Weights of a small GPT-style language model, trained from scratch on English Wikipedia: a variant of Muon for these matrices.
MLP neurons of a small language model. Each row is named by its layer, matrix (up: input weights) and neuron, and shows model dimensions 96-191. Each number is 500 + 25 x the weight over its row's rms, rounded and kept within 0 to 999. Numbers have three digits each.
Before each neuron's rows, "fires in" lists the words (lower case) most often at its 100 highest values on Wikipedia text that the model never trained on; "fires after" lists the tokens most often just before its 100 highest values on Wikipedia text that the model never trained on.

fires in: "which", "who", "that"
fires after: ","
L10.up76:493498500494513506467493445503483517505476468521493507541530462505534490563472515513475489499522526515499494530477527505498479493506520531474567495504474509540491543491514525528552494480496520469505463527456520445477507499470541478489485481522503496493466516498504523513547544453484483472

fires in: "on", "in", "for", "because", "by"
fires after: ".", "\n", " that", " Bec", ","
L5.up176:469495550488482504528489482485495497449499495491489508524475439520484509509518493525527533467522514506536492504466527489491473500493509471498527505483507533499521533532483470524505472534525482446529542518490525519448512511492498524492494511527456502505532516513510458476517545526527467507

fires in: "a", "this", "that", "following", "the", "same"
fires after: " in", " the", " In", " during", " During"
L7.up483:512468492483493476487495479508529458484452483545511481520495500477534489522494502469529553519524514482558479522528460518538484468526514521532441523488517500529508518486452540498515518506454524500483511524492514517494498515535510536505500522492464497472499494505482495487516538475512496446

fires in: "the", "it", "its", "they", "his", "their"
fires after: " that", ",", " but", " and", " what"
L5.up34:463529477492451522463528465473485517503512515470508551503513498466476476519455502536465510468490532491527495495505472534473539520500542492522513472540505537500524518487538509500509481506481543471517469521505499484454512470492490474464500490512501489504546504511559498501492504468495503531

fires in: "0", "100"
fires after: " ", " (", "1"
L10.up515:501494497472474510496494517502471529460501480536515541507534536548527547443537511518507521472541494516489528498534473503474507511482531493467485522477452548467497502473491462502488510469522521492517536527522483492465470512505543493493513513470468510472525486475532490513495497480484490493

fires in: "0", "of"
fires after: " "
L5.up641:508431535504487496489495537489504492515541509499520511472529513511505515470519513503458536514529518528446496542467535489504464499486466495483481500508523490563462464490493482469513483464475521501500502498539501481472525510491501482497523547496527492477471473507518483500540493520496535485

fires in: "he", "they", "it", "her"
fires after: "."
L6.up727:480490512476468480491501479495487501508546516520474468484500469500510461517492503495517502473543515484523530522460453513512493492516480473511540505497493537518509473496509485498534542507541487460524481556477507504516513442466496543492527491499483532530513503494517451522495510500518504483

fires in: "but", "however", "though", "although", "if", "when"
fires after: ",", ".", ";"
L2.up389:484524490491511488475444472516528526500470496507495495535528509520500460525502521482478445500470507457538469534485513503507489504528507503486490515474472554512490543502505559470459480502504554506529501466499506542516515488501510502506468482467495477523520549520491503499481499504526507499

fires in: "and", "but", "which", "2012"
fires after: ",", "1", "0", " this"
L11.up265:467527503506459510468516471491473522507504493483516505467475462515528477496486510519523518487466523494518440521503503518504514502459497509471549485505511522526507511471507499464435491474496532506479487512499513469529504498523518538457518542527552454462510472527516544479501480521507497503

fires in: "a", "this", "any", "each", "every", "perfect"
fires after: " of", " \"", " in", " for", " with"
L5.up358:499522506541447495528489499514546497501495503493444507484476529493495492510499506476461546491514499519500458508461481503500495480530493512503491522489466471489510515471485445498504526527507505535511507525476497486488511537518450521534508534505450472541474523539493485465500511506456507464

fires in: "the", "of", "that", "atmospheric", "atmosphere", "and"
fires after: " in", " at", " In", " (", " beginning"
L7.up729:486513537499525480492477524482481469481497428478488486499469505506544505469497541445438539501531523471506502543518507525517494522493459489533483485478526474512472552439459519472517509505517512456503490491511537523533471522525523492489498522497518516520507491510497496480518513486480508488

fires in: "s"
fires after: "'"
L3.up17:506449489503480509527532548513508474503512489536487504501465530513510490501491490501501558461531508491542528523522487516513508455508517469490484556499522471439507496553501532458504479510473527507509540481486509527520505438462527460494480459518521520494533519486497492490459508485514479423

fires in: "an", "american", "aquatic", "a", "german", "british"
fires after: " a", ",", " an", " "
L6.up555:498469522492529489496467531486492489530520529476500516511486503476525487454492521528467452484525540472495572525541560513449503534502467502508499528506541488489469501522544474491535488556482526542449486528511505530499484510501500478507528500512486489471492496490520487508479507503491504500

fires in: "while", "when", "although", "as", "where", "though"
fires after: ",", ".", "\n"
L8.up93:502531503499524526486523491478485514476496540511481526517484481516483465530511485517505521468481481476501549503485530524513516482527518493484561538507515516465512528506492503507521488491532474463480483500499510517524505463491574537502477507486482487502517519481512501477491493517527508529

fires in: "which", "show"
fires after: ",", " in", " of"
L2.up604:497509518488526521535490523489490478489444520495459485446485496499499504488525515520557493482489518540516512555532477473478501484518492538484546506500483486494512559456480482552514516495510530487495498527487510485481506519523463531491485512531522491466494505525493482526523493528436496536

fires in: "8", "9", "2", "6", "28", "7"
fires after: " ", "2", "1"
L3.up13:519531526464488500483457504483522516475466506486509494480486495525520526527581496515470524481491495490455468481519483500494484466499482504548501473546502486471492564506509500520495464502516494480488467506486500502495500509489511507506474511467519467501516524486481494477498515464481527451

fires in: "a", "well", "were"
fires after: " as", " there"
L6.up549:532495475503540548469482469505489517484522495487491499437516503502527488531483542556435478500519526484492472506484495491479471506470481535521525498466494502547497493491522516492481496450492546478464481503473494509479486503516531527469510490497551500537501525500467524553505523497476497490

fires in: "the", "that", "their", "were", "its", "every"
fires after: " at", " At", " of", " in", " there", " For"
L8.up331:512549494533509464490473459500490474468533476481507445499494475468492494449463495484524500499520481477489505519479514529471547519489470495501498510512525516491495524494459527487489548463512543493483495449495536510517483494545487515502510520511537567523553521491515536449453505480499477491

fires in: "first", "which"
fires after: " the", " his", " The", ","
L3.up678:536492510491520533529466531504473460476532537517503487506522471456500542534449540538502503484528512462497536501528498512488495513509485503517516479512516494472474512502464474518533509484513467453488485481507517474525501531506498497510526470498523462509505481527481484526503478524515468545

fires in: "the", "its", "very"
fires after: " in", " on"
L6.up670:492526509497516514502523492491501503501523519555459461495525505487481469459549511437473523559521479501487488511524471547483515470496497522506499481535507514482523475492442557462478542504486491494497505540485482492512493511527539477509481532509500552521495484475455505462510471503493524457

fires in: "the", "s", "a", "its"
fires after: "'", " is", " \"", " of", " had", " to"
L10.up719:544494531470493510503468502484520538498497470503479504507523487515492471502548506506484511496525469494534465458503493524511518513519542506508502468521496503448531447449470510489504506475492517527482498491501484522508506496516503460505513535529440571518531496508486537473511521495548543472

fires in: "000", "each", "every", "any", "250"
fires after: "0", ",", " to", "5", " with"
L7.up704:516494468528506447497513451500499447509498502471534496515484493448477528485492491487484509470456504551473490472515482488478516512515510504465566493521464502526485497487453496504488514537505498514543495467527495471563508518513461494492488494475490478533507506498501488516524556494491490511

fires in: "a", "the", "his", "is", "of", "from"
fires after: " of", ")", " made", " as", " is", " one"
L8.up303:503503492452485490468451507560483464516492478510497501491519519545503457511464485503546549481498478514502527492488512484527480520513496495523479492521488490510498498461473502496517526481552492496513556522458471491450492532504536470465456512484488505509457516454517493496534549507514511498

fires in: "000", "00", "250", "oilbbl", "08"
fires after: ",", "0", ":", "2", "b"
L7.up224:516493526544528460501503506509462521476478455475500473532483520499474500524526513543492506484507513486497489471510478477473530532524522485460496476480503477511489504534524507530520479438509505505480464513510516542509463521487473501535486464501457482551523501515533480492522513510463484567

fires in: "a", "it", "this"
fires after: ",", " \"", "\n", " that", "),", " is"
L6.up556:519466497487521510511528502449480440515438490476514514515488459513501520570480515507521541502544508510524509510445489526491480473473516506438532472461489513526527535477528501452507522507485548506498479504487507483444469515472462481496471526509512510549514529509487508491504507467514490499

fires in: "the"
fires after: " that", ",", "0", "6"
L7.up50:485481469479495471506492508438518496498522475505480474565511493502530530518517502501486535479502489503480467487477537525449537498507480470554518523486487499520508479515528486496566487530514465538491456531518508490470502503485530500488471554482498542507522492483510479502489484480542516543

fires in: "is", "a", "an", "was"
fires after: " is", ")", ",", " was", "-"
L5.up511:474453443518494469514495522493505517476472530465512494466556489520524508478469503528504513542494534489499524522471499512574509477464478506494519500464460494500511518488495547486505518504457477530484469477475534497505520482493507487505487534478481451476491493454512535456455487472484529487

fires in: "however", "after", "during", "while", "because", "additionally"
fires after: ".", " Bec", " Add", "\n", " After"
L6.up376:502518496470489561497473474550486522462548467525470502514454498528514522517520494483531537526468471503531473539497451508508505430546486480559517521525495510510505487486505483493520516489490486495505542467480507524453549495533523522534483485489504511530504522479497508489488529477505535472

fires in: "which", "where"
fires after: ","
L6.up331:480488498488513510464514487511530512494491495534490504512497506502486534505466512486516524452463513504478546503483496502457503513490523532492558480536479480559490536525494520498528460482470515468439537478536528521467477531497515507478496497505506501509527521468500477465458434519562486489

fires in: "the", "a"
fires after: " in", " the", " as", "1", ",", " is"
L10.up143:469506477478516511467445468492466471521536501472504509561484480523491536481508531551487500480514560493535493495489516517518468538525500534535490508469465499490497473481491499508521499489517474539514493524503552520486497496498530499485503510507522502488481478486506469504480501480489519488

fires in: "the", "of", "s"
fires after: " at", " under", "'", " Under", "At"
L8.up204:501557469517482482474488520548503519507532452473542478453488479538466507507489512491457512535502464504497501540521511499506519549525494490480488517557488492492468462504510468497478484494496497523497501479501532513516508480537580507499512555504521490492468469470528493501522500501503487445

fires in: "been", "was", "be", "still", "is", "being"
fires after: " was", " is", " and", " have", " has", " to"
L11.up129:510513484561520514455483467549516477479484480465516507508507482536512511475496481521514465501528508458474487488459508500505485493483510519477485468529526489497510487525530496534527497484534486523510510439488466540562492557521531475557528487499450521487518483523500517525445509525501480494

fires in: "and", "which"
fires after: ","
L5.up457:466436480503516494500510513504495464469473506507498504515507554521503494487549511495488521457481534502539518526516514493479473494519511516493558518503512466438483498505509562480504522520505501469515512510470500517500481528494498509499445492490477473545540489495484499478476496506505504505

fires in: "which", "that", "launched"
fires after: ",", " United"
L7.up414:469506489535499554521515499492469495484469476545516508499496475507509490539447502475489546507480498497479499487474527503466472431499479511514525499509492515507462511517518547491488518500522519497517474495471523449501475507517480507548502505506462499518497474502508510530454495494530521567

fires in: "also", "and", "as", "thus", "however"
fires after: ",", " was", " and", " so", ";"
L6.up540:465467492555502498481509473490494500469520531469499531521461488520504499501468509541499503491534493486506435495502525505503525473507502529470494514578457504467459506501530531508507472536510494489510519505470497527481524477474508513509488459529491502494512518495505486494503479468519481489

fires in: "of", "the", "to", "over", "bullet", "weighing"
fires after: " of", " one", " b", "f", "b"
L8.up499:495503514477501477450504487475487537515505492539464468481498466515505570496512513511484533485525494497439508495507471506476488487496484481522466536482538479487481507479510498516532504482543498454526499469508497497506498510486524477488506514540452485500577491510510475499474546517474482459

fires in: "8", "7", "5", "6", "9"
fires after: " "
L3.up764:547536517464501516516469494485520483511537542477539483472481471552513550520493529497490507468506484555475528504515477506498547482497464542506479505520502525456483525472493504532453464499493487446482465474461511534506501506487506485503511546509504522519520486531470501479482531513486507460

fires in: "a", "the"
fires after: ",", " in", " of", " for", "ing", " is"
L11.up735:524463481536483467470510483505537485483453470495504498544470481497484554510514507458492532481542527537491498495482494512522483511501467489561529472505447483511512522465498495505531519510504478511462478516511477503498462485544532499475475503506524508462498453506523494508524570509480571485

fires in: "and", "from", "this", "non"
fires after: ",", " (", "-", " \"", "%"
L7.up399:472481465534527515502494516439494497534499502501499526465489505513480495473434475507487538465497523502497503530519487503512501472527486514493534480521519479492466552534527517460503491483504534489506525502465503457473482473468520508515510529485497520539517519506505457491495521516565459498

fires in: "which", "but", "new", "where", "with", "while"
fires after: ",", " in", "osp", " of"
L5.up412:503536483504515521509518519535494460466512529527460559501492529497496474484493494487442498474472519497494497487501517526482494515520493481453549508452477526547503542470525527484529485538503509461537540507505511444500466505561513508520474487512477479489478496494529485448512491510516576527

fires in: "s", "a"
fires after: "'"
L3.up378:493466506456527511573488496482492502493542543488487507487500476501536476505521477466488493480534507463541493442508486517476521473476519503539519541543509481490510435497514477441499488519457476514499505551522549473479473511447483507529500482517483521502493511492466504468510541521539521522

fires in: "of", "100", "aquatic", "a", "000"
fires after: "0", "1", " one", " a", " end"
L8.up649:475477445498456543494515541494459508511481494484464478536519510468544494541489501505486515508482493482506465508478506484495507510533502518537505478532486511468495528489517508511496487471467540516521460524558528486503485505448504466538485515496499496494488468482498474486512562472517522533

fires in: "the", "a", "this"
fires after: " of"
L6.up303:500490505497487476489490522493462527469497512483504484484476533520520529505517501490505529495535505465548489457471507471476529483527493491544504531459470541565454503500496480546528464478507508481511527506535454508550446502501471549508538497484541492517488497552473460459452512485511492486

fires in: "2022", "2021", "2020", "2023", "2024"
fires after: "0", " a"
L10.up270:483554533561525484501465507491501492504524470506458479487521465520486506464511465499492516531485542448456481516508490480506494488506441497495499520477471495505500505504512477494517497512480547507531526559481482490544477478533484497533501518465458493500535494480551515487447497510562477470

fires in: "goodyear", "made", "on", "were", "is", "was"
fires after: " Good", " there", ".", " There"
L10.up503:491482545462551484524487487495481466464475528523530507471476473492514523511467512499459518491456531505508501539498505498456492508515497478524511506462508520520508464476496477485507538488484477496509479485518468535485520439510524495526509499529475486506521548556474528487481530520495442507

fires in: "is", "was", "make", "a", "file"
fires after: ")", " to", " He", " is", "ad", " was"
L3.up470:515440486489479531486518479465498516488518473474478512486480484537475507533499500483485490466505510501434518532543476514474509505448504497482489519522486482480524518494460517538495508482482524519517509496479495516526490512499524451514510512477472503505500524471490488489447494522545507486

fires in: "in", "over"
fires after: "\n", ".", " to", "iction", " and"
L7.up422:498499513507503500502504464527492483540528472510494512535531443508520529507523504470460498517472499460538500501475516547518568488534517482542512538507517483513526475528464498479507502500508514485489477544494461521512480526527506504445539534508522461481501519491521493481501504498499491494

fires in: "as", "under", "in", "of", "with"
fires after: ",", " ", " wh"
L6.up53:441457539518465503468512511503503460443470509502499484493456468539464529472522515512485488463516516509517497425535535502432507500521535470505563502491524509519491533507512478475519508528493525491529504503478509480501480539470486483488496477464516531546521505497475478488508500492491512521

fires in: "11", "10", "12", "100"
fires after: "1", ","
L10.up409:501485477497472499512497501471464508524520464515468515558513511463480520539471494508476534515545490454537472456483439454506489478508501477490486519525499456499468500462526496499494524483512503469511522466502530471485530501482527494517508528539533494527490505488566507522531469483494486489

fires in: "2018", "2023", "2022", "2013", "2028", "2024"
fires after: "2", "1", "0"
L6.up11:482519491517487469514470512486539504484454445517483470510535494498483484512493443524491470504530520507470507464508491514456516489511459475497500472484502515495502461450503468508491517529505522485517516505546426461478485478486508481496475527495526514472502494469489497487522539460547525520

fires in: "in", "on", "of", "north", "born", "from"
fires after: " (", ",", " born", " one"
L8.up593:492467500516509526502501508462490493440466509473548488520497524515504536493491489580471529514517495521462483465509498479537498504544530518536534466486510477500474471467502494473510501542494553505555502533492502479514515522527531508473481534538530500513493499499466535504464510536517504508

fires in: "a", "an", "is"
fires after: " is", " was", "),", ")"
L7.up659:448506498562489495565538484494508521533519534491500521471509449485504515502503528505514489484503527475532479563508478521475519468486514479508517509485519499535514539510497486484518473525481544526457502491478497518471514460494507461512503520530481545502520517500499477516472486492521511518

fires in: "and", "also", "especially", "often", "later"
fires after: ",", " was", " is", " and", ";"
L5.up199:459494542550474503441528489497519559480507522455499449473450505514484461545504506494462458500494492468488518528490529497480497493474496512483509451511501531517500494489500517555519516513467485487526480479504512505538523507491557513496471495527510519548500575484530508491517502531482485540

fires in: "as", "first", "which", "although", "most"
fires after: ",", " the", " (", "."
L10.up13:508498465508491533538510501499483542511470520516477513495497466444522474558445522443541549492467501483471487495503491529479497507490495503506523511513455510550516515499475517514504526544535528503519535446518497488487442497523529452436494557530518490504486527480518504441452472533511515523